Part of a small language model's weights.
Architecture: RMSNorm before each block, untied embeddings, normalized queries and keys.
MLP neurons of a small language model. Each row is named by its layer, matrix (gate and up: input weights; down: output weights) and neuron, and shows model dimensions 32-159. Each number is 128 + 32 x the weight over its row's rms, rounded and kept within 0 to 255. Numbers have three digits each. A neuron's up and down rows have the sign that makes its largest values positive.
After each neuron's rows, "fires in" lists the words (lower case) most often at its 100 highest values on Wikipedia text that the model never trained on; "fires before" lists the tokens most often just after its 100 highest values on Wikipedia text that the model never trained on.

L7.gate740:157116130180113098175106102127150141182153121138093171116139132111125163099147097117144140119152102081122123134112168092110114137060133119138058122137044113159154098134104141118113153088111095145074111122147161118105078176149153120051175073089185093143101086111096161107127114119095108134188157111107120178098163126163130123143130108136181099129112133169154091126185150147170137095174
L7.up740:154126142180147139131140175114129126151125074189118126104181159161128109094130151129109096092118148134125126120139161140068115122036140137164106074120098142181135155129097134133127122161169170100148133182126171070142151157138099053114171120086068113205117148100094067134145151163169111164146127136086069143161157157196123097060155094103123073176117089124133123114132186102121116084151
L7.down740:149088138064164066102146112087064179113097098187184149137168097105152129115123177148089121163086190067136112039146184103127155118168079124146102098119087101176095129139148177132137117091132123119119112124164131117102131154116091143142158139112131118095116185119169110115136135131139090111117160182090127084083238142185120177107150103090129134133145134079112115194138117108043116158159
fires in: "21", "20", "22", "11", "23", "12"
fires before: " |", ".", ";", ",", "½"

L9.gate737:128090110121107091165117143085141097116118100130147131199170102159125157105135146111189138149146129147098176076081110141146132149128086094181184195094113173092178077166145092171050118158139094111143123206084105169144065171152151104078150092100134135083077163111170143155128140109128073083136150074173077127117114164095087122165091108157048145103173120086129137182116162150113131120103
L9.up737:148135123150202088169158172151127121153071111211123129118139127130104157108123099133128176110086102163150108075114100134190130075154086127190101104119108126148176173152116100087131113107204129145135163116176190151136119110106169065129106108073138118133145109120139088176173104146074126145116146156113105106164099130103121114149102125146157139065218130078068110156148183118139160168214
L9.down737:121179104109054114162093113101131136113125042118123109157129125147151081115139126142163144108120045154101144147098158080151181146171082123096084129132135141154119142164168110130125173191137138145135136130040157139157150161128088145124174116084178150131135091141174057135128091092129155107080164171140141104135170170079158104102114120143104131095137110096078098106146144128151137167133
fires in: "to", "of", "despite", "by", "meet"
fires before: " the", " its", " their", " his", " this"

L3.gate278:145120079145093133070135124108195104169176126131167111129117154129112104131078123182154152077174145136095095164119160120176144156063147096084146115139126179093124041115155098101106108146141193163112139171150105126104114083107105156154088134133146134082126155103151130115126104159100090121116190139156157174054157124093127198122180151148077151108147141160077082130092118140067158192188
L3.up278:159123079122116164149140147095172130142169183088183065107209111111117130091060118113066162082158158130143117139105156096182157117132128187097166122155131054114203118116049093077122089199167140108117164132149132142083134094131119170118140126143116056137137055184110139155121114072097121078129170113136131159198176145167162176140156128133125152112118110118147142108091140170133140117145
L3.down278:098172199130161100118173112154085154118105125140144157154125115150125101137139125195131150124102085071113162167172139167120163121157118083165131104094079169100088134158115171125089153083108100140153120174160143159120078129134167119116058109185102158127118172096095047112137188157113184115100115103156084078135131146131035099072055151136132113098115140103078165176112156105129109186023
fires in: "0", "tubutis", "tempera"
fires before: " |", ".", "is", " on"

L12.gate677:153174111083102105079121132124180121167176156107099140052180132113069078097144115121162147152133152151113180114084144130147150128101111155122155120118055113113120183104062109174111173115131083213138194084118129090128138123115110168114150147119090141220081136125109104096111116118117133108127116077160180146134122151058130163117140147063072106068129166125124191172124106157112120098105
L12.up677:129127189141111130092111090150118118196218110057129091138119112141150105144085101129028150111120103180133082103139125199137148128120114117183133149114153064109130082103101114115118145110060146164142133107076030128095124159124142154162115114139137091137121146169104148100131142105096047135121102113132088140162121119113146142150127096118136145078080119161088207161150159106112125141109
L12.down677:121097178137110121065138108122142155147190097132181157142098071170087113155081105187163117160137149139155180138076123131100094089061147101203167120112082130114126174136125142103140128077088101129164079114195140125085133134151180188099139135149124162129108140131118124144122097077123129162100089111095124114127076121133098128099047114159151087118106157109165169176145096131108183141151
fires in: "0"
fires before: " |", ".", "–"

L2.gate231:076102122124140173112084118118113104188086107181175082104137110156104167135137153138068109119099130179103108150112155155152107130063137150098132143196135169059127209113187138139103123117079176142168123111129188136120151071131147110108117146129118201112074164101091116149120063165142074094171144111100174145128148106105157116148187102163058145180145152136062155128160103152130089136166
L2.up231:153141117114101117095131112104098127083136146103195078140134128095137180156100171128120129153155119142097113179142132099182096085159100158164160109070147087072210117140076090131109165105162101150163113074182137087159140141112132126127125072191166174149135102074172162165227072136123151158156174127107135129122114128125087030088130151125184166111105122226075146163105211126126128161111
L2.down231:177139151168099122138120163094140134147137141110174078209141142115142180179117142097135116131191066132150085158111130053180106089134095191142129082103168089079151115109081100093108129124127114139137113113155147080118109185118101148140145118142143162123122110096144184184182087143090162151121123119091151168168099168092098036096107169138165159113132138207083100144075151107111112150109
fires in: "0", "sq"
fires before: " |", ".", " mi"

L3.gate342:199195097147163101144089141139128103166144167109154127124093166130141103149089113137159176071113108148142090115147125136136095116084139182110138153133125084187086107166106115160109079126118232178127144178121101096158118120157111135133140148165143073138131072129086174112131108181102116069102169192200116110145132103169109134037105100156126105121120147145164145093112121147131150182135
L3.up342:204072093150053056158144151125101124126136143154119123110152115097148122108145159124144131103071107097182133114049129073102125106121155133136111134098161130093104098127147129126180123086096190165121109127088166118178117109093175140166110120149187125155080100118100105166079110132122122091156115176152172152127108167134195136083107119224055115140120094157113194079170098122155161177119
L3.down342:171152119137141032159123116152126127123108120168152118141145157080129125062192077075124153098087119089173121044137106102174115196125147112139093080127159185135119082120182087145135127131094122163145162104093169180135123160111066109149158121160164114102088131138165093121127119197130140099132147158138170139133121103136115074089191116173147103096143178153110170066187132176080150185169
fires in: "february", "january", "may", "november", "october"
fires before: " "

L3.gate378:098065125103099120161112125107126181123142133184142110061153124090152116129105090152119128118074123071103061114191117145120138091125106145069129137109188132115091091115175126100094177127101111076107133165096123118160137054133170133055130099154086105118161140133165116111144151156131096157160166141112050072132127106055126124080108140137149155128126045106109177102144095167124147189153
L3.up378:098091133132068100172114145121164112092126187186116079124157144110155115099117132131099086175123142121143060128171115081123196112135101132110143149102112136087158108070127108133135212102130144078115133113082134119170112174089141130054092130099031116153125158141166096119165125124129142144121150145133087141121147169176103107137087183165132134127181125145116121128123139166152097113143
L3.down378:133117075070109095151166115086171125119090119146148119128139083117158097128146100162112096107091153086176114118154078081145115159180137138122099082120101186162121188099114114112184161072121148070155108181126155140108138162115111094144130142103083118161110163096082133069135105112146153142206100150140096159105107109215138147085120144175108134106145121133118138101104085171137096154106
fires in: "january", "may", "april", "november", "june", "august"
fires before: " ", "\n", " |", ")", ","

L7.gate537:124082167121119164121142195096141119141181138205111186106212139114098139090155087110163179065118159115101111111120172126105182146133119105169233160094173109149156137114179097143114122097105235136146040139218143122091110124101131159144140141125149151128130182114142142178146131106093114144135127175108136162136114117116129167141071100137149073161100160136141143096178160132086138128127
L7.up537:106134154119145146154128147097169124197179095087131138107123139101121158154106108076118149137099152122087110122102082157111139106144150140176153135107147106164148145120098096142108108075106163168164163127210146103124131154073175115088153135150132158160083192159112115148212083159069135177137132186081143109153146164054134132091117144115172148093095131154180177097126180110136166057150
L7.down537:102153144119100116119153126132123104056062109110151119089090095139157100088078160146148120120160124145151079134136089092126127098136120116155132157133160087137106137193125160068143124116140114151126099135125128244077160066098123150152140134126133128139087175119182132131114094078091085069138167118176126083123178141115138126074164156120145224111102107120194124172138144093103146133196
fires in: "11", "10", "13", "12"
fires before: " |", ".", ",", "0", ";"

L10.gate250:090148098147198131123102129130176189160092161152132160086178117131164156103106133157136137101124083110107099110117160096174076165156167110092121150139131088126190130042094135136116121140166100072152146104150137123151161081086148113128081088135128094103151134080213095149107171125089169112131149149144127057083087061160127128058080099122171062101108173166149133137158111104065130166169
L10.up250:138119108101103051186124077120140146096093126103138126115165102104118151100111088129143209137101115083168126158168114135113133103174132104141136160125136097128156141144134090138118162103175152165084167196120125059122113168131152148131083176095182126133154122200111111177132170172136115147115067055131144147127113122134131113106146151117099069144138106192162088111160112097169153168159
L10.down250:024122145061184120089148089166111090110155117140170134146156130069120119177121163126081173127116167129135143174076094129089113080093088121128174155142129097135153123149139075066162149144134139132164149129120111094161145091145124108176164139168158110108134128116175126131076130154078194097115124170120156130103145109114080078127155131072126139104150097196151178125148113140041105106053
fires in: "february", "april", "july", "march", "january", "in"
fires before: " ", " the", "."

L7.gate1019:117130107135080148117105144152128164155143075195105205047135158125050129093146140129103117101092149138113111136086138144150138136078112156132106110072089107076158136142077132134095158115127104176120128148130179190149138123118115135164139159106094121133158112098111136136057119142103051154124170106041107160195112130127148188098154125161116183121097101046123118151101123133176110096174
L7.up1019:200128131159087092168141147078129211143124152100200167110082181125159060104105108136119119137094128103066139111087150119080109175140102122081107120154113140041172139177090140151083122137161156176112126077102202161130100161136095173125169129160150137168109143132138139173097131180102057168166112153117128068179141099117161110088078101094149115149062143091092147166087106126162154126146
L7.down1019:149189138135184137101156109126118152161126204106142088120135103179122172121138149112109094128118121094102121072154081139110124122195167126097182084121114112123169100176173049106125156111118133077095095068149125105081123162135059120139127116157186110121160090208152158130124157123139171095102140144166115138107212116095062099095074083113120130064153094167115135128121098060125127154176
fires in: "0"
fires before: " |", ";", " in"

L5.gate184:147069156109130197115104156178135124101091142141147164004186091104102153086110103195117124138160164161139138172133118061142122090099114148171106180169111139107120101114156090110136182170111107157124051093091082112121060174116115151143079104135177122134158152119107147129140138149160128116139133145143141115120109102111133106080119150127156119147146127178130127147128109078134116213105
L5.up184:120113105127077174146134141112130109158190158164095186081113136154110140094132114120121127144079110159145103098131109082143157106095092133083103147161146146118090142109108138111078115138144101176116101178155114155141109166118111181153179112108127158168191158105091138107101125147073120170088142143153102167118140125128149084163070171079129089152179163156099081118146129091158104114164
L5.down184:104132109105170122134137115097169128138141126103150074106161064219109098153088070098096167105132120045164157124133070118141156138160103138115121117094164108093156161127095122171105107121112102136147118116122163100110176169139211144192121119131180124125139183217136113163175179100128142135118104096105071141195121106175165210155131065097157148136121102103152142079173144160115142186121
fires in: "of", "and", "or", "half"
fires before: " the", " his", " ", " more", " of"

L3.gate57:132128125153210087091105167115138186056137123120134135177150060163087132159129108185088104091165161065184163118117125114137084113149103146196102151133093077193093134121161131123116108081120157128221082155100122101143150084143136161142052149116119104127090103153144130147120096141150138145097147121145127097138059150146095166152052117160141162104132172141129191107163116138107116148164
L3.up57:147139124123159111096178110121126128139111111077193154107133060087150137167143088095110164169125170141126134084137143053139103096152098159172120093146093158127118101105089146147136120183129130155175098179135101122150128153110147097129108117125143130178138112104136163146079142169155146103117139122136081040105103179109157127117080115176162176097131158092115183061107169110142096144070
L3.down57:115124128151152164121063141149071116124127156115201123160136064182152128174111073136118114139126140108165141042072075160123120083110126153132095073150117102131082153126111101164157086138170121141127107150143157131145145077137172107172159179151153110145140121154179184070090117195160135136107175159106127089107108119109184133091084135138116102108132182115170143095119153123109054181178
fires in: "september", "june", "december", "november"
fires before: " "

L3.gate954:177174114147182124158154138127115140080099107116131136123124151081087132107134113158127127129148114101112121131070119120135108153140078119129100112180110075069117131139120193114123035109163115113142094151114143162150130042108076131098163141134114139126138158151139173184143190140118068139135141090124093076176093133159187124070122067203145131127121134169167214122129087209169150193163
L3.up954:130132116166154107116109133109158097158077141079194153136115146131120167134117168108132202126152155071122142100130100168134116117122122137095141149116096208087117125104145142152136088218116095111154102154117128118160160074157075114132133107175075121136187118185127155088138158112123162109123202181115077095128147155162079158127108128168106151162173146159161126114166138110149160087108
L3.down954:092117092177187115098092186150145163094087110142166135158099127136062144166107142124104140104161145046115090097175109124076159099114093135107071140117164147166113108123147152128146074164184116129126137125099128118160155153143108128153156092150105026096186102156082186137122093131117157106162169165150128139105119147150134104141106162123164072100156159127157114095171135079162147150190
fires in: "january", "march", "february", "april", "june", "october"
fires before: " "

L3.gate263:105157084159095162142131137098159081106157047102131169159134096072197167138105141173120118119102200133102125137127150128125063110099144169137164091121108111118095102164106147138129141112144131148168122145190149149139115129081126102116141084112144102151081110179141138114116148114110123136140124137168147104085148170083156146075076133121091164127124089083159138067149096147197139141117
L3.up263:135129172068088108153149182123142051130128133173161160113165132187074165148088102112117116154151074101174104151109157137126115147142156103100128141143137169130087165167122108156087125136123140118114168122130112099186063135186131125133147143098115160142221145091134160165076098118103153188123156125125173210137105120136117144124110140120125136112108127132185144094138101137075207104127
L3.down263:093105093080137139098171174129146174130060057135120144139128109135200169169179153123085097154190184117134110089166053108126092178126124116174101099055093157146079106110136091138148159095104134105117164145126136110126130120081068183134133066090133130136100117167059148107139124175134184107169124139190124118090128205103129153141119135144108167120094048120166142090116106180146127147149
fires in: "november", "may", "october", "january", "july", "february"
fires before: " "

L3.gate791:062120115123107174111165189136174171173096136147129174106114135109145099123175124101081139127148120163155141151182115109090106069131145209152140179165052142119132176107183147153125097097137144131122121119124126137132109166088119121191172135115137098093123072130105186093096141088107084129106180110101118177122117132162168165151142074104136147073159150162193090099130142095056124124094
L3.up791:077127177109101142107115195205164078156135136164104111103158116074056142059127129150078122130142120128185160184175134075173108140106053109201112183085152130173124127187143128164140148165166109125106157131171106180170116076104079056144113144140098070155115125131153074192183119094135083164090140145076063151214152139136131134189158133143101122132153098103077084091113090172117132113116
L3.down791:109142092131112065112119142151172101170106152186164107106094115132053172073091143118107166103084143113160188134070125091116117118090055094157072112130142141170116080159095131149127161190180161165141156169163127143138118073177129123108096114085128159144143079107176070183132105132033166142085098146181128115124153109135136118168150108141064117157075154072058136076076128166143165054154
fires in: "2024", "2021", "2004", "2020", "2005", "2025"
fires before: "4", "1", "5", "0", "3", "2"

L3.gate398:094145086090186149155130130168169095116107130123119158128212166149192187095086155151082146110128124129121172087117133130174126151114120206152098132104145110163167122192103121162167121133117139205117163137114116167106116199110128137161124116101153120159137114084125155079103131116108071145105187162171141103163133207069120180121108122138097167141164164128119140148108115107136157136172
L3.up398:110129152108113152156105106150129122146170138128136148123099098072088107132117169095126084155181100141051142150095175158115141127163143175116122119124134127165161114135114071111130117202065100088147110103139147155130150102118131111148126118111121100087078108078136067168101102054147096082154139109105125142097120151092134157177112112154057063142043145109127067168072134175147075121059
L3.down398:120142174129160077086122090145112157165154141094106078198107138172112099167127105156116067081105148118097173166105187202130077095107129100170149089114116170107086119157128152130125117110115131066166138134114112145129110141135152157110139143140071165107154081101116100162089158133074145137121155080149135125138136121203113098169145141128078112123116104098152174148121168149137085149164
fires in: "0", "a"
fires before: " |", "–", "1", ";"

L10.gate183:154144150061146123088127147132115088154098074153139128099111160091118130098176162086161156097149101126153138092114120118115125122168124177072131128133137153131152095154072141123156161110115152148096148078161170151133135178074053137185106098104136141193117075062130154124124111154113156113155126126108123175112105150101126152113067143102195181119118144170069146054157184128114120081196
L10.up183:114141164157136145120079170087141163125128104133148120067127127113108147143149098125078163065090079109113155123073156154142205106114083176159121178158145173144128129076136094144117085132089107160190159140124154111169099127146158153078098132102090187108125134174114172091113132154207110143141125161166150170101171150106099109083089132098144176099125113118158228089150154090128106133145
L10.down183:071124172137134172104145091068098114211106084122066144059160171116152137089084077122128102115148170187180110115103162126123076110102105167161105094173171153130122153120113177147138066148162106124131217090120154145140077083126118094137099131129157147146100129119167172068131136148150160083098099126095119121113164149152063125155091113114120094108158156194102150106120110165145151109113
fires in: "000", "500", "00", "100"
fires before: "0", ",", " |", " million", " metres"

L14.gate517:086131119130154154122110124159176158117126070149126146099142119119092161165051132090102102149134108162110154122138102159145101126121105131115126161163145135146159112165097102082102111107189119118113060165160136055165139146138089114111164096120100145115082129178067195104130150099116083149168123136114095070151145150085069150153172120145102161086186116102188165167067123145144161123118
L14.up517:152158054101116108118139116069109154121117063136159135154120146217180099118102093120114188146077125166176123159120137161125137135071096186128162124094091185160136068190105141124149066143146072127128185103173160126196133109160161186141126165143125126136209101152146131112128156140050144063127151144117146159130112147093113144148153104125122095144126092083122131068142083110099113118079
L14.down517:154144134142089067171132106141116161150107126159158146112127084103064184108120062083160125089126087131154080133133129154133140095079104139126127171117139125126119119147126194193056100170093085072119169127159052102138137134154121144159099156175115096125154161193151128106159138143170123117100142080167140161117117184137105110114092135140175133189138097155129149091170202130141092111153
fires in: "of", "in", "from", "through", "on"
fires before: " the", " a", " its", " which"

L2.gate802:198129090120125114172088134127095148131112104117056085124062147104106094137135139147141156113121123072113138129108161116121104125075096162147111142152129148155124196124104109108102154091143160183148198126134148112056148187126145105127146165133165120107115181146138108127125099096093138091134196128136132119166154115106121086109066202185156107095130173068062067201145149115159132128132
L2.up802:197124144131136155125083144144045135164167129095096113119121117090092135127135103122150181073094119085083141064061155113128121145121111114152160162126146173071129176093083147091067143063144132168155127127135158146086121140089127128148121165127182107077097145176126077129099083078112145087084163089138115115220129114081148120090122162165129119111120132097057114136127155207191150107138
L2.down802:200137120127082144145117133118092072136063115109104139130078134075157155160146185123127178126133127095100083144120164100141105164126087128123121138122158183140176162105133112139048129079145123191172157156133168121115152124130111132134118141160188142044130202158077117108129107076128124083122124096079112151174125088132139095136127187187161142117114175116060060178138114156181113121150
fires in: "born", "surname", "origin", "name", "birth", "married"
fires before: " ", " of", " in", ":", " |", " to"

L10.gate373:154142101134133123095067155115105082157179122092136133137175149089060106145081161103137135148173116088101116149146155142153177119052137148156133096099114128108169158189143156187130167107102128162150102123165109134119125116111135138151173157133122152135135058130103107144163142123095135148147154125110153148160114141055124115076142101151088143102105122124086161148108161190112041110132
L10.up373:073148110147156132120084129115109067128107117081193161187118087150103136106141130128060142114180134127136163183151120137116118130115101106139122130149109107074076127124128087096117120169104089106194131108111106096122127112154146124113179115178076148153075084129129207036131140150150125147119152136143179156115126148118069146122109107129086089158084140098145139163105132142068122114123
L10.down373:197093114133149102100201125103128062097111178083113194177133166145162121158126075178150093151152079158082146155107068178163150130137123108127120101170103134149107118138098125125107117113138103130136080106079147077166097137084122106119166224105190113153152114148120113232132123161143111125090097118141057156123100108099155048125112112163117130189086143155093143154192076093162096106137
fires in: "0", "none"
fires before: " |", ".", "–", "-"

L12.gate940:127125034114139138116087052093201072161125118074141202123121129157134125115101131093142109094065118125148106148065096088149127105139112171133143119138117144155085160130134144203079127173089098147113140130173084092110118069140132125116129124157108135129131086133157141094101105118070103095089140133084122106153152104123193194164052199147148130143119084103127155141160144134195155138176
L12.up940:106128156066162097096180090149109158116133138154138114156146123186123131146157110108086134154151095121137129080119120033145174143099112120181124156165080072129089127148123115107106154161163133126186161149122107162164182105122174113178131176160161099114110117166138131140130121151111156109150158168149173136116119148111111110135118168157125041128173152111153129117075133105070149150098
L12.down940:149172143063170147108170105157139145117170140171108166128152126141060115219099140182083158090103142074136157093106103104125115109080145119092045139103105166095112160158145108089131078169127132136158126146116130099188155137117088138127119101113125073131143155140139161107064132200075120074147151124146128068131114128143117144136135154127125089115136160109102151143071102122102116156142
fires in: "october", "september", "november", "august", "january"
fires before: " "

L5.gate15:157085107101176125146138090125137146122113096109072141164102075111173116042121123165153107122170100093170112128097112135180063135151132131148146137089140118106104139163148126144109142140104135129193174143095118108137132061075139140140113128205130087115177100140123136112095088183148105164111104167194137093125109176101174103092116104134088124148163133121138144104102210105136077100139
L5.up15:129130127073080126164092136124147153179116066143143078134136118088128149115120141082098098126086169133108122118095094097142102146124152119137125051157116117127047105065113119129100184070097151129162178145142145137107105142127124171102119143068150107191111049152172109163175158170090108106135122124154106139178103153163149135145058116191112181082083151131129101138135127115167103108130
L5.down15:145141149101178092126086109170140152181098139076125140147127086084131071089144134134108092137141085090148140129155190142195129151175118188176095162105135165105093180154167083104105109141140096096149116109123171103139176139132125113135137107207138115121177173129104157097163076168120147153112094121151165126142140122135129073088099111115105101127194132120169151055132132093118108148118
fires in: "october", "june", "november", "to", "july", "may"
fires before: " "

L9.gate596:139186128167189167152161089115131162091132134140157099149125146062155094125100089099153129087163118147124112139104155162127160137086130121151143152102161116136100225207146108123128154090098116207146121125146098149113152098161120195134162124127145189140125176104134064178161166126124097143137129131138132128112172094110108141126128164120174136142126105140099196142075096078097125129144
L9.up596:157144171137162123209176165146154137142109114158137090093105214129168127172132124162122138067146153188114085117128109136093113081140177071149157146100185107115157191123219118073073138112144112139100111136161087120165115162113190139105176119091142139106120122130091102162142166162195176138139192146110155131166139171147134089127117118069159168114118123170116193140137129142076174130106
L9.down596:104147151088087081121062124128060103088060147113137134110188050129193079076090193096171117113155092175131079103173081081179119138157102195120225098102128110109105079135146138091145139109151075072107093091131128189125149119107098089127150147136181098162115150117156153129114144099136064083097136100144104076138142114129163179097150107075159192145159125139163120125204129136177130146171
fires in: "11", "12", "10", "11th", "110"
fires before: " |", ";", "th", "0", ":"

L14.gate82:101161135135131131164112160140102077153158204122177175137094154152145163092079128105121164104163132108147138188111147169151134134102152116189103195148097095134115163103111144144128116127118163127153050151126151146145162119119147076104129178188107169123167154142131138116100221104146160130122142079105142068162085134076134166126156138147075175126180136143134143124140177173074117175144
L14.up82:163103092162154184173179172093121164105139116177084148124071113103102122051130103105090100101123151099137178194016185117095114112150109148135126179124142129111132138135045133131139153112121186133124128186100139123144104093148142132163074070125109192144134125121138106142091138155164130117150073116090087126132151108090131108115124045189165134154147203110115124100135109143161150132111
L14.down82:078130122129182134164071160068124117037128135087156093142186132115123124129094091109153126097143182127167127125139176147107133135192140142116095094120166107163140155218038136144135093125081185093154124163106126146091151064129121162162112107143124118188147122149147101145150163154143107109205107106121123075098067143127121146149140085157136069096169174120123125141104096113104105154149
fires in: "1", "10", "12", "11", "14", "100"
fires before: "0", "1", "2", "4", "9", " |"

L2.gate429:078092118126105121098137072113146118152206137207103193115145133157091107110104076146134143150122098215169144126090103153189131154083144156146141097113136146077104119107156146143125198165116077133156148091155132157113125109089148116131112118120154133163215164116104123115169087101133170107168152129120138184107126151175124057107175137120082142142080137090095137132128103145124146139173
L2.up429:136142095085187121036151097130105115152157156107119174158121130110139144122104178126159098137129146131094169113058125140123099072074086131150107095110108161102139068200101145143142222201132124088095045131100133102104181172139126111204141106156144136163131095163129123123178126115102091108100127085158148146131133137152092075123136143134096149099160104147149077130134117091162156129118
L2.down429:157140099109148104083151105107076119099122075168167140113118112111094114116139057190115135122109101148171164191080101125166133096148056141164114114134127113087155098165118148136135187126138118042112120149103169128184106172124153158110178080143198154120161166163110144101147098099141142092103129080145088088145120220148103094105160139097055102108131151124096097146102154103127121147101
fires in: "0", "during", "throughout"
fires before: " |", ".", " the", ")", "–"

L5.gate63:133133132122114180166058072087121150146093134099120053143150103205102108130097139120179148185141125140096126129101131158112127176140100132065103111104130151120133148066072086109125134138154156102121112136198106125120175117116152181106089205063099143110135118128112095150111119121077154115087109114126149136061117126126087089131137166142115086105118176155177107151179115165109132102151
L5.up63:110112043070103099127148091103147119098060164159099073134162107192061155099131125146193195171116151117099168206153113131142191157139079143059142100115157084120187138127101109144115133161103134097082152110195075128154120148122125163182088136157112097116158120150119116086123122153120157121129122147098127122111089076149105121112142194135126100176078099129146133141124117166152140124154
L5.down63:144091151077095095079146102087114130100040140122108066184138109145130178041112052167140141204120139101131109147165151141080104109084143204099148123113130106137131142188128119152107099137110123105118135171159066115131080108154125153163142153155062108131121166158113095120142088163162120144138112128107069156122055147180137176092076124147100113136104059087143134107152078192138078123139
fires in: "al", "shabaab"
fires before: "-", "ab"

L12.gate60:087091111134167156162102117139157110091121099176115106160106127139140086085071185072156106098116114046081131129103123131157086062094107127187065165201096129113121108189092176171088143066159037091123107083098169094123136120154163172114150105128147093117107127137120168132126128130119137150103134171159083115225113142116063165122148114104088169104125073119093190076130122174135157152147
L12.up60:146114170127149128130124068148184165089121140116082136119141129107083096069112188181122126116131103084183094085120116122158116094104156175122084130187108132100159155139171116159135123089165082132145121054160102085118156150170140143164124124125125053162054091116062170152127114124159134052164171133142082115140113147120129198100116114105109203180174074167157135104134140160144141078090
L12.down60:089115131106136121066088111068123097120120141141182152118130143083119162097178218116131143065118162164164158107123054108113101178110097133143153143150151137144192221193138161115116089128172120118105133118104142113100064153173108152132145139203142153171056114142176171156090145078154140142087124157164104164109144107221116146144082127126107149101158113139113114052158135101123108173100
fires in: "on", "of", "in", "than", "along"
fires before: " the", " its"

L5.gate636:152164091142131100084136117188120119088147109155185050047124061173141141157087110110172165163110119166153055098128161100163155106130108071084127107161123109169151174086093099102102103111156110173158132129122144083088104116125127154164125132124159133107155173156110166164108160148045120116166057168123120111166168058106187169101096135124143067058189179135150138085155190126143133170139
L5.up636:116107136097122080053137116115144098111130068184120093110065103179139189085111140158170100137084118151066139155137130139136100128097087095093120142151151100074163098116144130103129156090141123148145071070142098066154152134110083136170167059174158179145138151109145181142085156231113089076072048138132121087156119101136116063143121111096104100100157141125121180124169122168139121108112
L5.down636:152153108090116121101163173080144119117121129123175139099097105160169144168175129134102148039097129104135190140098136176163124166134141125102127105134112093119134119161145142177170080107165111094120090131129146118145197121109116165117147067174142069121094099139153136155163110121162076136173094137177135172166068128166183124168106116135109149153145119118117096148168158131106141106107
fires in: "of", "000", "among"
fires before: " the", "0", "5", "9", "6", " "

L3.gate112:175173126110158142156107162095175149106167106136112110145114063086137124135097161162172168098177194104142116107114110096135076144128105164182135130074097125155104166131110155159105113159092116143147129134195120128142094063151131164119103095088180127079170170106120107143082108135098127122106150144154161111128108110113127193118116086077138167145103138145157217107147081160091151165147
L3.up112:173120109060088100176174151083169103143138147124123099108067147110118181148097136141158150093178145118160066166125171137110120164119127121107124110037110121141146113136102153180125107160168125116117117135144142124155135054109091044106122151121108081094122130203114096125121130097086127148103112159104147097104134140095117164081117127141102120136064144148180183130125077156108100167133
L3.down112:116099102127135142163070137145177124107094117113165148136116101166125140119128094129118149091122146004129126071115142131152112164090126170135101114104124156159143121102166139180124130094083067165188170181060119141181114114145111149158106112132143101072148116242131117122151154176060108118120150122168128145135089119145173144128101118134116100134108126166220113129146108106138107147150
fires in: "july", "january", "may", "october", "november", "april"
fires before: " ", "."